MLP neurons of a small language model. Each row is named by its layer, matrix (up: input weights; down: output weights) and neuron, and shows model dimensions 48-175. Each number is 128 + 32 x the weight over its row's rms, rounded and kept within 0 to 255. Numbers have three digits each.
A block is one neuron, or neurons of one layer that tend to fire together. Before each block is what it responds to, as a language model described it from the Wikipedia text at the highest values.

Description: Word fragments and preverbal adverbs
L4.up288:060069141100185091115088094042108149150164162151155129142162147114127200147061112158191075109138087137132136109150095114174125153183146067129150120167156130130117052104162113051092149165102152113176112124142117129129123125143138083140148121142131173216123201135132124174144135138133122146165133064122175103131099105131136196127093139127198099117100083093089127147115193183114104139163
L4.down288:109150130153136180088139088053183134107137124166132112150105091210055108173132090157103104105070130159164108177137116162107104124106074121158140090084130017083100142105111140098082093140147127171140156141092128144104125150147102158083055154174141134126113108117102081135172078102058157156159114085159103149110098111134132187171124095132178152127139194166074141093118180120125123130141
L4.up738:126136082154196166114109068120149162076164161175180123092132139152098154086073090147129111092104183176190118149133194154100150108164110179116073073120149128120032114148126107083145094164120062115119155099201121140152132123111108093080105140131095131124139161142110175107187165197173118123217088110125134085160065140114095119127101135174071136137103167086107084132135163176151100115150
L4.down738:084156112129158110153142116082128094094114115099116143106166190132100101104021157155128106154134172153088117100149178107153131133126091142079156161095177169108119134144136186137145105079160117205175118167113159195107159202115147125101065158165105213134161120158129085081079123121120106182159094131125059091205088145080131105103116030125094175184155140111132087150109139126091138103132
L4.up871:186130118159134128145123140145169114133139111195112112107115174113138136137101093119105116135131141099135147103073092078129133165106105074086096038102061117118138136142125151101101122080104149149112162165137099100153123130136125055151118159131127148186150149129161167089149139060150174162141155106123133135084131122105056123191113156125099099169131113185157137163119158190111076131120
L4.down871:126176138135108104146104116138157159094135107097127151140103110201169101154079122121083177147145063125120104121182112135065096140140169116123088055101178133164159112143131113151144162154118119164145132135170127191119095151066141154091163112099136167190136132095189177083103167174099125089155086156141127128127149133083092108162150158116086095132179187115190079117142094176098176126157
L4.up1830:142180142178168148102138111108106178113157102150111140088099122114070120145088089125130157093132136148078140116118081090086149131105033109133129146142125152127119119188119172081145187151120169094145158186168142084145123101104133181109137131120094146162075163131203178089127132166098067088140086109130157111121170114100090145147099181147128163170077142099138117177151175140119166167178
L4.down1830:122125117129117104142136071100096121130081086112129191126114110095142111120172152076102117096105099075113173148147110168179144111090138110099129114123167122112191123147119110160170237114088138188126127153123146151169130128101111119090117176122167162053108084125091166121071123111123132097211101180148155095132130137133097213089150110105076121186198073179119092123077103177183175121114

Description: Surname first token
L5.up1477:152133142150086120094108131139064112161222158129115109113121156106161162093163190064106104118145032119123105119118104133133090148099154184153148082148109176082146186136141159142129108089147145165170159098167112138076142155092163145109065079117096089118148088182088153165140114227091155105176138163135125109141132123108133139114110137135147102108110092135106190104147154144204122114189
L5.down1477:073056116127128106146146081138082140149132093156095124137164120200168208159133153122137147066172105130099105141066177150169124111081138061088120127144158093130171096124097085222173161115185118124164186121134123146132150107138070151151147108098145162137098138116171119107120143141089129116168128186090186103192104070126094094080122094167112192133145155143154141135071097074127123090095
L5.up1503:110124161130160148092119125141133109181126161195175118083088084141114179092122082035114124117111128077118128083200071072094137112173131136088070104126185123089112084139080140152075127109145156122148139136186115069075124202159128081159048081139125073166140074154173129176105094177112140102110117146060115117142075121132161157115076135103199082154123181096133137092157089170167176127111
L5.down1503:123100183146205144176090105123068102151119096172118049164176074121154129122131117155130110158136190153112122089095067121150095136141090072096092184124126111110156135172207128173077111077130139127183107110118019184169151151127140138139088132155054066132108112105103181119159112116135128166143083108069108126099138118122143145116074137126142131218199165117144122116128078116155148153113
L5.up1634:120179104173171113136076081132066080113115157139088089136136121088108155117148135163127146171131111077139124141114141043126126109113173159126101125140162186091118153057114160140179178138076130143133107112172105112076162191143108119111117089173083093127119126142156101145139072156047179085146126144127138116108144131098136131190107094169156130146102105176122131141131180077160095144162
L5.down1634:145071172167141105132180089099096150118101137162132152183153137162162113153102182161133154120183154164103173129126091134132103124127123116125038175129135151137179099148095134229151158152082178140126110087110173162158163112149090175132041159107066050162128142138137118126105161154141103104151120163096119099130175103138112136144088103126112167144167127150127087130124034146181134176091
L5.up3026:145137174120138097104100080134052130132135092145150115117119157087152149143147150137180108097113120102170099113150075087104143144097128154116153098097191145094139161115102114128109064075142171157116129075123123053070112168143084086119123098147088076133158117111146173129078082132053144071133118165091120085169140150088129145161102144145141151158132094151092148148148159149193079136175
L5.down3026:099159191121104093149120118115105142110129077135126134177108126144088173159144149171108175176167127142118102167096143168128107153114147097151107155114105097104172141110144125180145084096140147150170103115105130127138196119143098135128116118116148118152117108175119103128095131146099121134127164147124204100195138125136101169099143084210129156175169126125110160139073157038122138139109

Description: Surname first piece
L4.up10:128145071167163122146079062166061126167149123100157064075139147135137112111109160122128120149132116120151095110138098086113126123094135104115119109098168138083096157135095138146129153104123157158139078101160131087136098068127085103148083139124109111139181152083158124145107069127072153114192119102070104066125165152121164128105133136140198073184131086165141150111165144136160132145136
L4.down10:138054085149201145105151127152137141128167100144100089098115103093073137149147169101104169089106194128163173197128126146097095154138193178197110112111104106106153152139117108223152136119142125108176126162162110107138151126081108152124042091121117096128145140111113098134065072177094186092124132157084119148128126101129119117069094074151107123150148132120133132083146085099171130134045
L4.up381:115140141123104110144100142154161103162163108139140176166131094079102111184124125094150120127058160136097104098135062084079134185182175163160133066110135078115136129062117107159146173126112132149127166124147094066115206139145102100136138114094140080137195144131156130164098081143147098155116152133063110126112121169143092082184173122194109157180163104152106112192184166124107075107173
L4.down381:140155124057151163182121120088153143181116131123149082075059141098138126099046116157138100081041134156085074139082145146124100125169142103102134131097158078124171125151100102091036093151207120144090146164117107153176177087106071157160116175122119091146160177130102127115107152102133161117111127077072115152059083178140124136078122106151159092078170122160089143174097049138166134085121
L4.up720:166111124129159155171111096132052113168119160157160104143055166061154164121132181141199108141064141132183116133088119059057124129133116098120128068118182127111144116099109145138096059054138108185132170085138118106135080171142114115154132048123127110132117159088184143182070097132071173053140145095117139133151154133108116118144099128141142118127134107144082095129147224091156068132166
L4.down720:166121214148088096147123161149130131177100058151104160173152143104130134167113143174111148167215116149159084186132121140157128137114161131107112136122117097165163118141168102185147129121157155141165085102108089178156168117138131123165154178116115148112141152164123137116145106165174065190122142157142192091129085109146129172119156143121084107086097127091137200215100124158165139153161
L4.up1264:142116135104143085157084076127121185144161088158128132124121131098120139092154114158142145140182137062128082143143113117148168122120157110141118046116214203113133131079126156128106122141139139175156067139154101055131159169137105063088116126121083095145132107111130155144050065147066126153154123147126096138144126187092146122136073150164188134134153133145101175159127180122185129147191
L4.down1264:118092120178208128165147117087151170089136117118118108134075092170100151140084168141123190110061183141120165063129101135124103155159155164161121111138100074124156131085151141147119125110110074162113191115129127154096108139185112122123146102101106086133104144152158152082075098150107167094125130151140231111128137124159117158121166102119129142178172142163135097132110080088164098136107

Description: Verb-start fragments after subjects
L5.up441:147109075158160145114132127101106078086059108144102143164120229130150153114100108078126101132116167147082094159123090130115161133148162090099076127097120155141115169144107136099107132102097103157100131128190150102113143136122158120143152146148072100121116109115135159067101147132151154138137121103124107106096160180124066149149136110157081086118146078132131127142150171135166109139168
L5.down441:109075111142140079088093146163101178143138143110096127171126134142171120134060081141125133167123124074067178142119098132111097136198175115070096114129154115131131224146038103130154135127122106133109109148072121100131186131168079170126160174122101147091118135151148167076087151114114096168161116104070108154097168124077100134123106110097132158110106157128139122175147135104094130160127
L5.up580:161136140124099168113061136162135117155175141135150133156161171127139164139149084120161114159172192162201150146135089115109186200141125130092101123099178110130081159186087153087138171198157100087114162120142190128101117121160086124079096103155125164196127168146152178110120200139170058089166182067141167112104141116149084086122124155145169103125098179133108132152110141189057155109138
L5.down580:045113162096146087148097147157097121062067143104161066092109117149122144177110066100134142126148140078143088185088147130102151089143136074140087114111072078088058164093116136153094135152122120115192153178089116174198059156127182159139127173131162112095128153103158122135084095155101096119100099145164091164159143112124141152126155165138158132139100132157165122090080122131121161193115
L5.up2504:170111163171140139102125113152109130083134129134110147113103182097137114134092076120133084142125160109083139127160082089130144184135138126131099084118111141164132139114072122124151150103081094104113177086099119079153107132147128124129155138114146126111124113136125165094060158163145125125124170137125150123111083149088079078170111111129094093115123136132086100145134188066103086130113
L5.down2504:155116128199095134104088152159088180143147081131095145118100188122131092128087066144097154182162105114108177100074129084053095099121182127080105132204123135154117175134092137148145095107115142066091116176108133124088125133157133174108188143098147146112104137174144110094137116159121082148089104116065149125139131153122087128131171110117138102110107149110126108161112114120082179154121
L5.up3013:190153151203113179165097125169129091085127139110058107118131163119129117133075119145109117098142160104174115087131073120079147144160133176103169107097158174173106154110166147094136138138061092121146161118121102116154093119140168084064132154053050117081086104101167159111072144152148080139163129145167149139099143215105095083185157104156135136082100129162089136157129104175157117128084
L5.down3013:142097162171074190117113129148118146119135090153073054111144163163107112147093114167089111126207112088118101188128143082118129107153157148146094118073122101167120147177114127148128140140150085098116126174116145105129119175190078155138130144063145136090142130115122141071142147172143087102126087164036100103061174146117103118074073170125110108085130147088168156152114076162094124134071

Description: Degree and focus adverbs
L3.up2556:103192142154132112128084101135134140126154098136129173135122152132202174121105097181114132146132145190076146078146128150185115091129146142103168117132104167111131103063130108129130150111138145148168160179132151126155149095117085113133118178078076140119130143078116131121116099161126132101140150151116092138071117145110108087079121154107140118172160143163099124157092177143136110132187
L3.down2556:132132191142072147237156128101165092142119113055130166071132137138093148108131117100153113086081190149083104128175162116121101135104100098111136223134071108147129099103110119090180127157144054127158175108072166148098114079139162157155115152149122156146135130153206089085143035112121122111134105098166110170082119193094112153155134113127065165154147120211126086148131067123096154158153

Description: Surname-start tokens
L3.up2770:101151204077142125141084095159123151099215114120165091101037159071115141115076169117172096144091091136087100116136054106099179127113132093138104073145154167128115186188096107210158103095096143137150099100124111068170127118131066127129071097148157062144116069152122137153077118193126155079156091117104118161118133151159148107138110130170148107150185112171069125167097150081179148117093
L3.down2770:086117108115163178117136106158130168088137116115101138138176121138181153144151171099097130117083133114150132116108120146160132101080114065108141154157145066138119123131159134153169075088135139098178144139129150134143113086071105117181153125145114133091089102081187163115116174101180104096152138119161170076140169166109149133081113147162087159112113161153133185149108038091177110136096